Part of a small language model's weights.
Architecture: RMSNorm before each block, rotary positions, biases.
Training: a variant of Adam for these matrices, 170M tokens, 10370 steps.
MLP neurons of a small language model. Each row is named by its layer, matrix (gate and up: input weights; down: output weights) and neuron, and shows model dimensions 0-159. Each number is 128 + 24 x the weight over its row's rms, rounded and kept within 0 to 255. Numbers have three digits each. A neuron's up and down rows have the sign that makes its largest values positive.
After each neuron's rows, "fires before" lists the tokens most often just after its 100 highest values on Wikipedia text that the model never trained on. A number after a token or word is its count.

L8.gate174:122147125120130109134137139162129145111099137137121135134161126159087085091088099096117111081182116124066135150130132120114163080133146142179134118133123103128111160136132135108149146134149089106146155135122142138144076113119151163153115146155131084160095103148092144148155134155163135111093129150088079115183140103089094111124158077153120132140162127160147116126132133143130164105111136107142174128154139150146124115118114120123152139130124125126082141093133118124076145128160098
L8.up174:141115139108144113124116142141122164148141096163112119134177151105133147097105118177172133153143163131120139109124102113150103151131147150116121157126122098136120186120158084154136129138174127098113121153155146107153135161128111128106170110120164130160158117099121139177132121122084156115082111123112140107088133155167116146128128079114110110150109083189132119113141155128113147078104126128098104109100145112133098117105120058122132100119131125128101170092112099095104130119143098
L8.down174:147127182168085131124118109085132153182103137133101143129185105154119107128122140158104109092141107131154109130089173158144089142123110098137109092068096129070134161131128144152129136137127144119144099142128144129145134130124101116149113146093127161139161105134084119168134117150136127129171110160128157119106151120144120128154160131118179145128115141139119139149140180135098125128140139121159104117122124133160117071098075102104143161110153157147104127089169158127142136143131155
fires before: "ed" 14, "er" 9, "ate" 9, "ence" 8, "ra" 6, "ing" 5

L3.gate231:160116081164095112150129117157136130067130130109103162133145114146097127147155117094152143112158084073126138116151091130075104131130121114102128099162151093104143161130080164128154093058115114109106147104091120100096120123135131117142115120158126113107118109148099144118087154060114129120117135153108167105143105140158114138128148151158105103115111115167089139089123125118159143169130109125120122129100101118119156100152125096102136134136132104102119141137133118126177143150142116
L3.up231:122148147154139136135135087173158093131118117127176147126147101154102112137128151086153063138143170099121150167108138120134133139109125120098130129134142135136133117171082136119124093150163108132131095161086137125150118148128151168114113102122165120118121153139093109098140132149144088129099152184172127125118168146113135114088154142107119108077174141173096121135145108130148159113131086141114121142132121122144124109097128092113091054124167118129130161109135116104168136140123129
L3.down231:117135122130134107174108146133153102135115128128157136150148078139147102113105120152109115124102145141092120087119134137121124144117104108122103150086130153088147133178127136145114110111167132150167147130097141138137142111086142112152116156135089178171108124130103090093108069136158091169102109101111112122130164120094125153149099120125135135105170125144122109129080148096150090111169148130108128092111136127171126121093180148094077099140085116141111095095107137132132118092143114
fires before: "d" 22, "ity" 18, "s" 12, "k" 12

L9.gate635:131102106156115127113155127120144088113114209118134116176105100091153125126116157124123138112092064134122118098102131161137118094096145153132113112106094099108164119135127120134148125111160107163130125143109121132145127090111117161163158130142160108159131115159150111115132119130177089109074116191123188112174133123157114154149128123114138112157106117124176152162153162169113122148133162117141165139104100149121147127152094118094119093149108136139126145130141132131096127128104136
L9.up635:133128134127084121147126131149148138085111142148106156145135165110106091100127132163106084123137091157124119141147076149113137144112142138136125131131100143134153128174128144105140149109136084151131130126157135083116128124068104133082110148100111136130144131152091069129136119144133139093137150102125143147118089142114127135103135096156132098155091187106119086087097168116117125137126090094157150130109136099148103108090099106104153088165127117074087126136105098095097144131148120
L9.down635:085134141115118145151103149108148157123145167091136160127134148167151151129140151124111152132144105133123105133110133113107136107131108147112136102139099123106169101150150127124100130095113124107153091167130115128148097119117133119087172160109118109131086119086107132142091181095100099145116132128164110125109101152141155086148118098113144091134177124167061117155118138146144070104133120128184137129121164088156133110137170161174134177154137108102146148121142108118100129113108134
fires before: "ed" 20, "ing" 11, "ment" 6, "ine" 6, "er" 6, "tion" 4

L8.gate432:155198107179110126173128112125161147138149159120146088124110121154129126129148088115112099139112197134101113145079126084143089127140137147153148109150104134171118145141141103107122137119154147132160141136132133166165157104116144150102097121105155130116088147135138144130128148129159123139162154152137169104164148134087094122135155111134096144112120140113151141131113138134141121140147126197125122102164090095151136138171098092134074094135136122073124134137139126102160115134119133
L8.up432:123149152181109148144129111150116138126153132171103108144154117135151117142135155073162136088090122163146094122113141131111107159118101108148095152084146121162097157162104136153150089139110151131148135128150101146123100141139116125139124086075142141108081155143159138160123124155124109119125142132144116120141118162141090092118135104178099126132097117131127138100147144164138140168133118171131112086109111087158146172128112098145055146130119125109137104125143154084144168093137135
L8.down432:134152132141103135131121124112128157140136124121136143129090145092137124140127145143144115105134105126125126146134099140137126124135149145157110110149102095188145135144130154151114100145142113120154137106148131120111122154144140093136121130003109095150116144134121157133130128096132090138162255147126130128132150126107084113116135124117102110084103136100103127093132120127143116147122131144148144119142095070140151107125111142131114116138156144137125117155112153104109125126126161
fires before: "\n" 81, " 0" 12, " 1" 4

L6.gate538:148106127118160110106130089126141120126123138163163146102139137101122145142137121105126121112110170088146117129152152151103159144113132144120119077132167137123109142156102146164125125117098100133168145168121121114124142115134094171140150126122119162129133106117156198169084116119085121127159134146116123112118131122131141118091147081187158104127149126162108119088116110107138111163148112150128129167078143147168126145117166149130093154115117085106144139160099157209119132107152132
L6.up538:088115097146104153149105134145165117148112105140174147105160148173155154114124123157110153142127110102098107119053129153139135155193131098119141115099110117177117118129118137136108074123162132146112126111110114079126114124135170137076147157098141137176116140122106137101131110127112122129083125165126109154110130121120105125085164122106143154145118147106128095145118106158152106127149112119153108131113119165159110071141102084094110082124092135101138132144131109122122112161122154
L6.down538:155090122121144142101153124115115133151142129121110177139143162134153189121139119115097125096130141146135111127133162138116146148146156090102116109147140131145075139120104102109129123138173152096111143141134151116113140110140142156150151167080132154145138149110137124100105100111101111146113200156080084116119138158158116153105143102130118142121107118104127109092107119125201131136099122140120112157110123138118136092101158096064151154108103119090091129126150136144106140192106107
fires before: " |" 43, ")" 9, ";" 9, " Sp" 4

L8.gate548:114113140135136160147107121165105162125104100135091159115150145151108120128122146143122098173110168125112118138157145151108114105120151088110155100127129141155104124180074153154171071124120123130113116105097140092092152131186090150166157181128118088096122090128108110143127133131149142163126117145143127075148121127093129108124121087089104140171134130160161142097121123111130139081127147113122135120141144164117127104093145134121144145120165117093167086110148158143130114121161115
L8.up548:086103083127104099132110140172113156141124123116095150139166127140161109061148117116136139126114133140131141125141136108169150131125122120135143106165118157157090134157111106118182133124111134125123119090137125154136127146102131161152107142146107133126106154141151142119132107101181153126171134100098169093142175129181167088125170136112161117130145109158150092122133129090123152167105139087127086142185131130121144136124101128128107114124087150052133115122114094126115143118123159
L8.down548:098125185166131138093139145131140133167154149150083134139075131183120082106122114142082125121161113083131147120126131122087140083142118146131128126156109129131165148115097160092112129132141130161159131131117115163105124142107153094158123166142137198110144111125155100126159160146093152110127113173166108125135095145114126121138146142116097114106090122101129134115115121125162116075128141110118179110126152110104134139123153129168148113095128127176110098134142134094124116132164090
fires before: "-" 76

L8.gate326:138150115099146082119137153179133099129107123103125122077127168090093154138147114154151158104140109170113157144112119127113145135111111132121124189127124082103112165104138107144135129129147142145141169139130124116108103108136103104110107175146120110122113141144138127105113166107091152178115149123101153169134090151094131139124116091106122127101109138068130144109107139161146159125148112133133160146113119115148167099068164113126123106132157053091117125141121161125107108100127157
L8.up326:087116097142143078155126170126149133179159117107074152106110129117147130155131175094169127069109136131118133101166112141151115146100086116109186107138156116113128108177144136162157154130096135131083125155100119123135143150121116133102093143150166128141142142135121142112154129121152155125143136109097138108107122123107088125135088124104145126133056133148092146157149123104121161121138106149149135111138140158160119156164110158136156128184134099097097149115125111098137118140129108
L8.down326:145102126121169139133157114118148123075159142131112099149099169226130120111136132183136089088111105097147123134146143138078146114149133137175146122083110148119155118131115114139130138151126137121095116097145106166135136145111093089130131123106137172159113115148118127151131106096125124115105115135118124153094125147145149185139181105118141112111149156127093152111133112139127156134149136124131144158156108178159146122098113101105143132110103124117112110119141130101087093176153169
fires before: "\n" 65, "fe" 7

L9.gate30:133110147108145129098097144062109134114127134067149121123134144148137113109129100157138140120146171119143132152139095153103103164148112163133152108150137151178119164168079151136116147127108149141153163165113124076121133116131127168120109129122140120091150154101131158144132097120139102169137086111137153146157115113155148110109116150115142103132099138118128101111145160145139110174190097115142109109162148128098145136133122153082122120106150148113123140119099170152139168088178084
L9.up30:140138100129155074159134131141131132149124074125159094142123137094154110133154145140086147100170161131127169143135116120063158132111149175095145101070107115103115109177122074116135092143130117149097108154064124106136087170106100089147138141133128167145155139124134142151128122135137152119081136157135105099131160130132112122099141112102126157155121102089112142158125142127128112118163101123112119084127123136102145126127117112142121130074112122120128132130094135163174133158122129
L9.down30:107096143136148135110110138140146118120127137097135152150113127133116139167109149171137139122128116152134107135132138148156110146135110085171141129163148137157159151106144141113128115093140145160145128158188134131142105066150114105135129139126143134142125122122124126164136116171149074183119150117146106146107141154134115099120107127110178117090125171178135089160124133149133111159050152119149158144103122089164119127131113144149110146102129123121169093086126105078136109197131122
fires before: "t" 39, " 2" 10, " 1" 9, "d" 7, "k" 6, "et" 4

L5.gate103:108135110099103145132155107111195118133135141126175140141139097153117139152106127159165150101074165110124075138113162079121138146158141134129096106099140129141117137157136129151136135130127129130119131129095110101128153128117103182169154099116103120132103052144158153124085123114129104162084154168142140161149107093141100161130135095137117142094150130156124140128131070145129116144143103175128159147108136174158123146150141145155147117118092102117143126118128146121118143087103106
L5.up103:131114117138136134112139122084123128115175121116160098125119140137161143175145093125135095148134149084141138102084133150128127145167121122130136155105129151139118091126166113152145084107121102152131158146120076063148105150167130142103133140157185143115138131137135134145090142157126110130133155103114147128118144137139134095120126131126133150098119151085114093081087094107157074172115134150174136128116114157137097095103100112117179131150165111096149106132070148148101109144116135
L5.down103:120113141162118141101101127138118134118153148101098134093137155128155141137159149132134106091119135112149167113115166157100152130078122143131129104184128162126097130146129065136183143138079125115112127151129114141132126159140140155094166186111125144146127083107117143099117104112081122171151150128097111140128141149158118101128121081132139171118113129120088092122134146139143076102095105128163120114102122130092109117124135121091108173125099131077171136136141148116163124132161157
fires before: " |" 25, ";" 17, ")" 16, " Sp" 4, "F" 4

L6.gate448:133123091149154104127137171168154177175106118160124148134142078109151081155132101146175125123127108166153177103146142150113114107123136128149104175119113111136129119100087117131135120113141111108110130114131123134145093143103116145106093144121097122133099125127109130087111148132118127136107123105160138128109120153107116150148092196093077167132141158105181146103131081145069168158167156127119145140124133104169141110103116107108119109124110113115095114159142100129121118108098113
L6.up448:146178123146114125104127167105133104134154144154115119057109118119148138093172074128129109117112097106123152074090112132134130109116099081119164134137159149123122149168135108100133137122094150144076103076124168076122136142158117134093112098113116118140134150076154145169115108132126132144144125082136125131112107133133115094118120147123155102134122153127161114172105120090120122143110148075155101087172128133093082139135125108139107143125123147107153146084140115137121143115135143
L6.down448:121140130152149107138141145151134168162091116139152121164107122093123140110126092141202116135133105182157186111106130134106108132125145123142104152135116141143087105110118149139157099092156096115131136144138111122110105117097112128125106130149105095135112140130090091073104164129088129149136142128120134148099133123177130119115068153083094075081099132085136114123115147178104149151121162129116156120113124121113118130090103119165145122094124154124101094150133123088113099141121111
fires before: " March" 12, "," 12, " July" 11, " January" 10, "-" 8, " February" 7

L9.gate480:121102146119105072149113124126147121108156181093145142139112100104160181149148103120144088124160117118115147151094131128127104121109131125168136132182112104126119124108162092100076129182175099149134159134122121125141162136097103139166119083153139136119130130148146167133140140149099121109115119151071170128143163122111095120145138131106128110157141140125147105136154128117144123125074113097159107097119063153156126101119112094100154136105124166119115130154149144165129117095152128
L9.up480:150125127174090066135111128124139133132160107131148136146146087133132163116167105130154129129121105118107152119113147138109091134162129131128128163096132110150103095109109132086110147157149101143115129128151102111131182132149117135141135146145090174144157138143093105149091099138153131097148124113108103139124170105111138126094133083118133083164100135110102095123108139128115111104128131151145132110130102152139116182163107106124182141100120175190188117147128151131088164098149123
L9.down480:146091138161138146142171154116141170126131153107163146097185159186102063151063166125120149125130135118111105118159166149118127126154088156113119188133120170132126125125110114121162132116120138106144138115141163145184148121172120112132103141107155124154150151143110166113127105109132134147120159113148140125117151127120152117159147160112162147112090137142133157144105130158140130114144139125136163086124155106105122119155117125163145099155105120139167100073137134140099152116111096
fires before: "ra" 40, "a" 15, "e" 9, "ing" 6, "d" 5

L3.gate355:103156082151079172152084147133130112132143136175110148176082035138115169145148132128169148157144098092115149140147172144087142111130094135124143104117147118122107108155099175120145132113147165126147136156150092164120133120086149148121122128158125130148098134117128172095142146133138126115145132137115166134084136174129112170153136166171103098107123131142155127125132147113136144132088093124136150157141149130158159144137116141139146113139125145111132122138126088136114127116156135
L3.up355:104113124145132090120093164124156115129158111121175124116113126127122142183101141176125138120115190134133118105111118074128114101118100114112126131128194145151153109131119121107115152118131077139143131131117144131142103112133127150112161149142140150147098103143138184059116144118147112183143129105099145120139129130165112130154125130126112105129130125104174159100139127122113107108117121127130113110191094136154115081146154131114106188128091136127117123135107096119145129108065073
L3.down355:142143140185120157113153136104160106166113118121106096153138111119155085109149116123146156112106144132114160128094114101103115149096135137122135130116152118117121122141162147105117134168117116107087156125141120085105119131108111131160074122124148085090097128143126124088127130166118098108154113112131124159130134113094160132140155153186134091132127143095162118084098115114096141109136137159129127140152158134144108113162113173157091173120129110162136049130103109062141137144146121
fires before: "er" 15, "al" 10, "il" 9, "ce" 9, "ction" 7, "ical" 6

L8.gate500:112169140123139113125137114111124136114116091119116159128170085099117101134159170075137178140153129145144131143118090157113096116133117078147100141154139161128113101130153116137111124076143162119133138113154133139131110130089122138091092118143143089184122108110116193117113128112116117151117124150152126107164100160084125108073103178145088086139128128164141118157116133136143130117107148120092137135122165161114125142126122099101127107122087115107169147104106117106152142166081134
L8.up500:154126108138130146150109124135122150160088126104088118099122135116150131090105109060155121138182150097118075129077111120144120114176125114118093117109104157161124129100095146124135076151142139131134105118108122139169160120147147101126161145114140123098103125179125153110155144131149141130120130100157141102162157116116130157143100162126147157099165176131162144184150104122145128117132167119131121145133133119180139137137142147133105109168076151118127138100097100145132142163083145
L8.down500:148139128153108095126101158092133143094137119121083137169128130164168145100140140115138185185162115131142148130090145100154158150113116103100150122141123170124125085135137123137120121144158130111092109121135171117172133097123175116106139131132111092168137120176173140156121145151127131136141077160150093161126133142161118118156084163158121151102120105099139143126106141149139136112158165155117141126157170164135102134132188153102153129106099115098122095128102131147136105138117139
fires before: "ur" 15, "l" 14, "st" 9, "un" 9, "-" 6, "mb" 6

L8.gate234:101153115156137136126150090147097128123161108109076173088102124138100106114082131150110142127128154122134091102111171105142145155162116138117131086086143106130123088127137159168084102127103132100123174125136098109107136126110158173086118107103131154087161105128165171112117153091138116132141132122126099096111088124147130101131145158148143132146138109106143154128177105131144121145159165124143134176130126153136151166136161154106087142114131145116113146120117100191141131140102102
L8.up234:139146140130121155144150163144127156115148108136103155125139146131130108127154157085157140110120102077054129137126080124059137084154141132067097137123127124154118147122151148141142154108115127125090124155068113156111139105089115137101131134160153104133143072136125139088130141104113123138106159117111108155153147180090130126168163162170153104158133146147140130125091114165105128132147164129115130166091139158136125118144129118158154112114113120128182134110118118146137119151102131
L8.down234:162116151089119114124149172106118135158120107138162114107112155134133108100136122130162152117099136125176135167109111124129099081117122111089062077112164123132097109138124081123142122113136127150157132145114105136159164133114141038103128129122137138156110133133100127145129155146172124118099166137158134132090132166189130124145157117120113156128140107129114107119060119122125125170157126122100112134148106112141111142114117078145113146109141159129156107123128145115140152175129167
fires before: " \"" 16, " D" 11, " M" 10, " F" 8, " f" 6

L3.gate608:140102138145117138113133111068102144139128104099136093139160126119120143131125147123121089123122053121142150104137144193129159127102163089121094101130087099123101116125124110148165137114172108127096108100086077149134121173103134111116098126112107151132125111158116125117107153096107143125114137080103148128123143194087131140114109082115160096107127121137139127183131111111096144113137179149144164122144122102133117136118117116152122110119158096100152177128127129122113090122088137
L3.up608:115095112124125175149150137099141112091160132159099161079176121163108119136171144116118113119173182120168122146145134176121147143122159137128143135128088128151145154102136143138125114113137153143115165121112129101103150144132132136147095109122138125119145154122112168120132137150132125146139098103115147131160165142171163105093126090083161169144110181143135147177155115105104175104131125151151096088137106122147147101093123112153100128159059133124148133128139098149117152140115139
L3.down608:113139121123169128121157114128149118147164130121102164133094132161124126120144104128126126116104126144141128126082185123091128134082187116086122151115091065121128085150142132178146114097116142126104157132127128146102157093125158112138157131137135114130149111119160098158125132099134159159179076148151135158084145113121115112157130119149173148161117125075127084162101154128117156096107117130189162099148116128117124116116109107139128151120125122155120100090143093122125168138137122
fires before: "-" 91, "\n" 5

L8.gate74:127139133104116113097113153099119123131111124143161129113121120143156135140127139131110159144085111107166108093120153192140136152124150090147142127110138119152161082145117096079168127112115136123118141127129159107182095158082119113106114154130133160121118156128087098134114160155093124097144093140092138071152114056172113100122068125148161109115103113110116114159130101166113123147119129122141129114155125139105129148088131133134127142112144101163163144121110150155118142076118090
L8.up74:155134119081144084143130156117123138102099127111134112171134109112092124135148113146152118127055114112132177088150138138112160114135132139104108160100143080163126123154100099118120141134112161103148181107076108118113188140118136140159130089132108117171124141167136118125143146190147150137121135164120161101123120130141122062116150124160118110106113129074127145120117148143124132105135125117128090130149133144102159074143101168150126133135124117130130091121076110119157122131148111
L8.down74:134104110150126131131127143135117144087083097117155099138104121107118093131146136155108149198141119109150125140086160114114126119097146139152127092165116145109093143057151137096086103075124103159121126160155149144127116137107104071096185131091125132102124133107126111143125129122137156175140146117143116112127179129114128114134149128143080126105129106146113164124118113086156147172162152128114092127139110100135079162154130117112106128100151108096098133104120150127156100128114155
fires before: " |" 34, "ar" 27, "la" 10, "li" 8, "or" 5

L3.gate309:115138096095172127182096104107107131136131107151161106140125122150175178140151116094132113134162134137168127168159130103114140093131117094144163127099113089161114131156118142155148138160170144140123112149194124091126112137094164104150112114126131145135134093097133133137127181101091122143106136160161136120130120138110119089109103083142112157120108159138133110126148120138176116148145132108138121135156099171111095146128123161155124108138098080119156142136100099161132118093179122
L3.up309:076119125153126069124140165136129074133114136146117125085117141158131154120143134134125121094124123092132142167162145111128121114170113144149157152113127140124096136110115125142146147096169117112109131139148167141120165153115140163154157160140112140086111084176130135118135120114096095140136123116141103145142107113123098126139125151132123144114067135126189138164109133124142053118147103164109128119096106132150147112160145160091083140166169135144108154158184129129115128119170129
L3.down309:118155125081112121120140103106154126133085111139106158109142142119114114149128133156125134137115159140144131145125105149158135122102152147119175168147160109091084168169127106153139128142168114166139128069142076133149140140106109148137116113127139105147165105127111160156141148156124141148100095123064156130148110123136123123141168126166133140117132171079134157100191154120090157115147194117118137129105136088140143121128123096153098144149168101144115097163126161152125136137112134
fires before: "\n" 70, " a" 6, " the" 5

L9.gate462:131114133121129119104101137121129086124120125135170120158115115131143141082136148103133164131131100143107100102092121122129136145117126158139091117110105144103124186159105117118113119146162123156082062080109127127122116093099094118147137159140139124159129165135096084137127115095112134121096082094152134124141130152116155105148139121099135109172101129108163120106153112122098102124099119161098161085144149104154164079142088154126142110149084108109082155136180147156126093144136135
L9.up462:159130141128110186140110151139088109139132138171163137117106172136143092131136122150124121112123085152134091170113103109109119103117162177159131116117074147127127101113108168126131102138136089121148077076137126106138101138095110158123098163154176127175135138145121135133086119109093183127103116135136129115112133148090138116112098110109158160132110117127133142085154101144135112125110105124119161094112123122159175189099132137111133121125135108080125113126132122143138147148182150
L9.down462:123146143105093126145086130112136121116104111114121129149121149161109118113115104132158148081105145158116105148122177136124079128149105092185116108126104115148159092128083131130163146134135128107155114162102151133172132170133157120131156147148158116165109113175114183150132124112156192139129127103100115164141136134088155173127152118140146143166131167138126086153162133133093139106137160124150110135134103136110106108112103113105101169127117148174128128131168176116107151135149103
fires before: "ing" 23, "er" 13, "ment" 9, "ition" 9, "ted" 6, "ent" 5

L9.gate299:140153130154139147078161085146140132153146150089124106136125144099127153128085116171084113148117139112117133128161128131119147096110128122175155144095108102138126106157119154105172149144143112109154158147127121126140135150132128121106104120113123131063142072075153150129149148128154077121133122127106090124140132111109084058147123093113136141122154127107131118118132104138154137105150124142148140174142127110098172131173108172156137106133112110096156140161174094117104125107085106
L9.up299:168128095143114125170158175102123126130137113132103118132124103118108129182160154128087088116102129122138111158136106121122157142147101166110113173161142149142093113125127109161128147152155136143119095157092157136144147158138113159145183098147093093128102091124118148096150120148088136087159122150133149088122115118113131115160139071111116128110112110145153129161126094159118114159153150153119111080138124100120143123188132149090084126177160123128144134112158123141136108091147131
L9.down299:112106146115145140079168095136171146093167125111100126114122120171132108105089110100128148060133154123107102105132157142154112124156156095158144095141184129136133121168156124091134090067122146123147115135107110145132127136123135098140079196132144129127141121120122156139145126126077121130110149137102170125115133118088122117119140158140151147151134141167152092121142113104124150128134129090086134157163136149088150128118120177172130109123146101121126133131092157152094115109103120
fires before: "\n" 22, " 19" 19, ")" 8, " was" 4, "," 4

L9.gate473:117165115141123089153135094111158171127167131154131119188146150159150139176164128144102144142134159111116129128135162097172123170148174145137155094087111116136111153121134126157130110133151163142136135138136115134115119142136139119158131071123125179078130158114112130100143131092148142104107149116120133154098153126116115137113135116150079129115177129138174103130158164171146136126102083138133114137100118092145128134180128137168146136122097130115084120183114134152144151167118125
L9.up473:162101107127154168159142107157171148156146132139144108126136110119156131116121133106111127114147115104162122151078129122089079154132158114133112125106124116133098104121132087127094121177092175117131137135138120139114128146154125150072107115088119065144137151162122157182127091161094152085175158115121134108128123087111152123124103101124131121148127091150090116113147156146098102142134120146119124108155148152109138157163119113109128125107131121141112167124138145060141113150134186
L9.down473:126154093103127165129128133162119136148135142137146096134137129042109143154079085147118133125101121131096147067118118168086141151125111138167155142153130111125104112099110134129107181109107164101126172127109138134129167071150164155123166127104094175147103151099109114135107141177125074122080199128136142134142094140137132133101112152116097114139117120130149138151135137134106130145101155129143129126137124101132129121109123153155118142108129092114166150134127114118133147135158156
fires before: "\n" 91

L3.gate478:100115128142157111160116113138115135117124127122117109107116168095132134133133085066099145135145142130115134101130077095118111109169128096138093150092120124104146136112115117160151133117144088142159081104123120169153169152120155142152117089134168126192123112151131128140149125103114120122129138199097107131162083092077133117161106120119134141136157105131120125162145100120135119161148149143147160146128150156152136100118142085109083138136133164114108171126068090129152120120132126
L3.up478:108118132165185124140101140116138130118158177132152174171127187144096122113083143133146168141139121138123145190153140128134153110148135101051133137142114141121166128112141127122143139154151146135150091106140128110131171117137123150117108108097182094129173111123133132165124121121128149131139116152137139123116092097137132127117092120080138167150147149108123092104149104081162131129115156118086123100144137078089109105156129131094137131150103154162103115120146111149127118136099093
L3.down478:125143142124120145111149127135138110108129160118104167102131150149114160080148146148128159178169143101091092112119111112124136123135171122082070117112087155108113130140137117148077121125147132120130111126121110103138144123167173159104152124139103134102139158117127127188156113173126131137161147107156130136126104118134104151124126135103102110216162168145137126116110182131138109106163085116138099140187168101115132117127117116092169150155139135112142132110130146125099143109124143
fires before: "l" 17, "in" 11, "st" 9, "ur" 8, "mb" 6, "-" 5

L9.gate409:122138134109133087184135145089141125098151107178168124183113127128160127120144136142121151121131151146125143107107162094122138149132140120087141139146124151107113150099094139130156095123126157152115136136139133106175152181113122088143072100101127126118123155093181094106105142138140084150127101135114203141130112116099124118149117158136143142142162136143139152100178149109105155113144146162150107144107125150153153100115118150147117107132133090090097148125162123174123134105129089
L9.up409:160109094110081139153145157191120122154146121136142120097132132144157129150090120127141110155110111121156126175088149183155156134144156120120110091118127095156108128151124146153097118123107127074142108158159104130094160101137071125159109155124131131122105150137140151143132128133128124097118121131103149101080124125130151070134123118142127139143139121182078153093132115167101128136130158130099161140118119137154119124079091157074115115113147128132103146141129089116130106142137067
L9.down409:099114117067136129194142067126110131115118116157147116135143121186093122136118120150111118121136152134125174149101165160097138121132165094140123106155112177128094142169092140147142111136146159140107118136111110105148158135141129105123095168117132129161136108162166181074140172189094127130152125129141122126107102100132142107178178153148142136121090157128119096119188122120128155140136152146137102148102144166139150129128149148134113143129103151128133121138131124133138134112125151
fires before: "|" 39, "\n" 6, "A" 6, "H" 5, "F" 5, "S" 4

L9.gate20:075164139145151140115157136158139109063117139130136139146133100120110137163129148147144179112112093152160119093136155123154096180177134117099162115148153124129123176182100148132143097102181100131148163126123119090174129102086115136134149110144123184112140115131125109139106114120078116138109133144111140152118079114133142123184172128130117122154141113106119118120157127107139179113165128114134155133152146103141119137157105111146135079157111102140112125124136115155131121162141126
L9.up20:149077126165152095092129167148142080083117146120152121150120137124109152140137120075114153130110120115110161186139116140151120164162096134106109131126176069111070117132121153139141111137135133068113131098119098122138123148125099131180147149106138100119165094124118120144145159106127160121129154120093131100146097121118089118124140145148118121144165125142113093119116110168084168105115143141105153182097115099100115125148133158154116141129111120107140087103126144152105102136101125
L9.down20:094115106123148091127135165151163151143071128091134165133113097101169096124138120099125141135123129162115144126119135079130144159140103105127149122101114142157100167159100138140160108128174095121156160122159111118141100091119124103125128148124154172106110080138162153177132175137114056105139173096123146122144134111127115100116165102113138120098159154080096128139130148121126130133181120112143128144143127106137119165152083140156132143149146106141146095136114157142094137135115149
fires before: "3" 16, "1" 11, "5" 10, "4" 9, "6" 9, "9" 8

L8.gate373:132138106129106085146160104155120132134151106151135112163179090152115092118117112154100126115113141101106113137102174127087128120159151101161118145159122091114144063137127126109142128152150137127137120136159105147135105079139105145081135194160117155100127071118131131124130124109128141110103132141108141117138137111127144140140117101124145100160094107130163162099123133115088129107148097086150151101105151128105108142103139093152114083101065098112156152148127154139103116071120135
L8.up373:103113106131108097096128131131136116100135144080152107161126135123051158130124132150151128126088172105129150119188137138143130131136135111115103123108194140117132131118180094156129130119172149105131107123149148140158154090151144132138153143097133142127145074078147176155136130148118098120139133157176108162159121113104138119151148124116110120118126096188067142104117104127146122113123117101142130116138135161132140115094188120147111136114145152112093109097108165122147124110115145
L8.down373:149127142155116138156128133092123156160129116124121118132133159116160101072129124112134134089128149112108151135072175159124155148111104100150115136188120111108121115146110125100095082102114129090122115148093131154092077120122125138119100129163145100147103132124116078166128130122115123131140093135134133064135104124187118113120150153105112155143122164123127117133175107135094145164161148085126127161125090100152109099141114099129123177131075119150160134091129152143132127145106157
fires before: "4" 13, "3" 11, "1" 10, "5" 9, "2" 9, "0" 8

L3.gate589:133143091101153117148121102110165127103112146179095109096137146115151115114126121136103140126168135107092144107146093147160114151129106100150134119102145094135123133154175095150167115145185140108138137158157138110132101190144093124117089119094073143165137114162148115167152126119138108127132127127134177101129119121107099142161165140122133122134113129089126111130108126162110157172118132125159136187113121121115103182123102131160125137109115097142076106167158135129075121137137132
L3.up589:154159123129114122100102113143155112139114151104103105090121126114131166145126107157099070125142125125121167104140128142151106139146166104198153082156122159136118141143077128137149119173157140118132114131132137157104137133110153124115121139135182099108131118110182105149116143148126151151118114156106135105106103126111131148100102163103052113086117140097105128125059177108148108160087160137117125135148118134121163125144149180136111112100149129136111129172134121128124128149158130
L3.down589:112125105120091117128182142136160137105093120138151097155122126139117116132140185151094134123197139089082156169099120116119106140090100116102157128107129109116142181152118082163113153103091125130169111119170091172138113114114112138120098127122105130151099116148155151156118158106125122093127120113124108132105107092130125132153139156142138126112171172065090130146131148129110092132111133130162151103137103135139135092124133123125114119115149119153103132130157161079113109173094112
fires before: "\n" 57, "==" 12, "M" 4

L8.gate247:144101149146140110135136128128116130134124082094121157109126118127104104128133082144120093122167145175133077144100127147116111118170149080120111060115118111120132158138106107176111144165124149146133116152142110141098137097144168141118094069148078114123094097130118122127115116096137143139186134140133113103112109137134148116101089143141126119148121168127165090087122140146115164141175164151120152135145164161116114120155120111178096132128139159157108085111115103149160128139102132
L8.up247:117114118105122107129183168114163133078141119086095125131112156135090127125114104126110121135110101158098113134117138146161160160152145145084147151129150099118159106157137163173101122163137123150158129159137109145119149079152132160160093110155126142113165084104099107109087099094127100130164138098087147104111160138100121149110097102129121137152104135179141142141094092128141103138145165143132124140117130161098088105143112108150113095099078092125152118087121123145142129141140131
L8.down247:156160176109127124157120142117124164153122115102095121135068154104126120113109141126144111111186152128146159115105159169142132095144089158126128068101101147139124130079122132139109139145101145151097141166157130130136144119146159087115135124155147108085132115127163133164124136164139145135119094125105099146158164158145134152134089141138112108125139125127076090129097135123169145149117142108077116149113103126144082149119119096127097167167122086110163145109144154132145182136120126
fires before: " M" 13, "m" 12, " R" 10, " D" 7, "ron" 6, "a" 5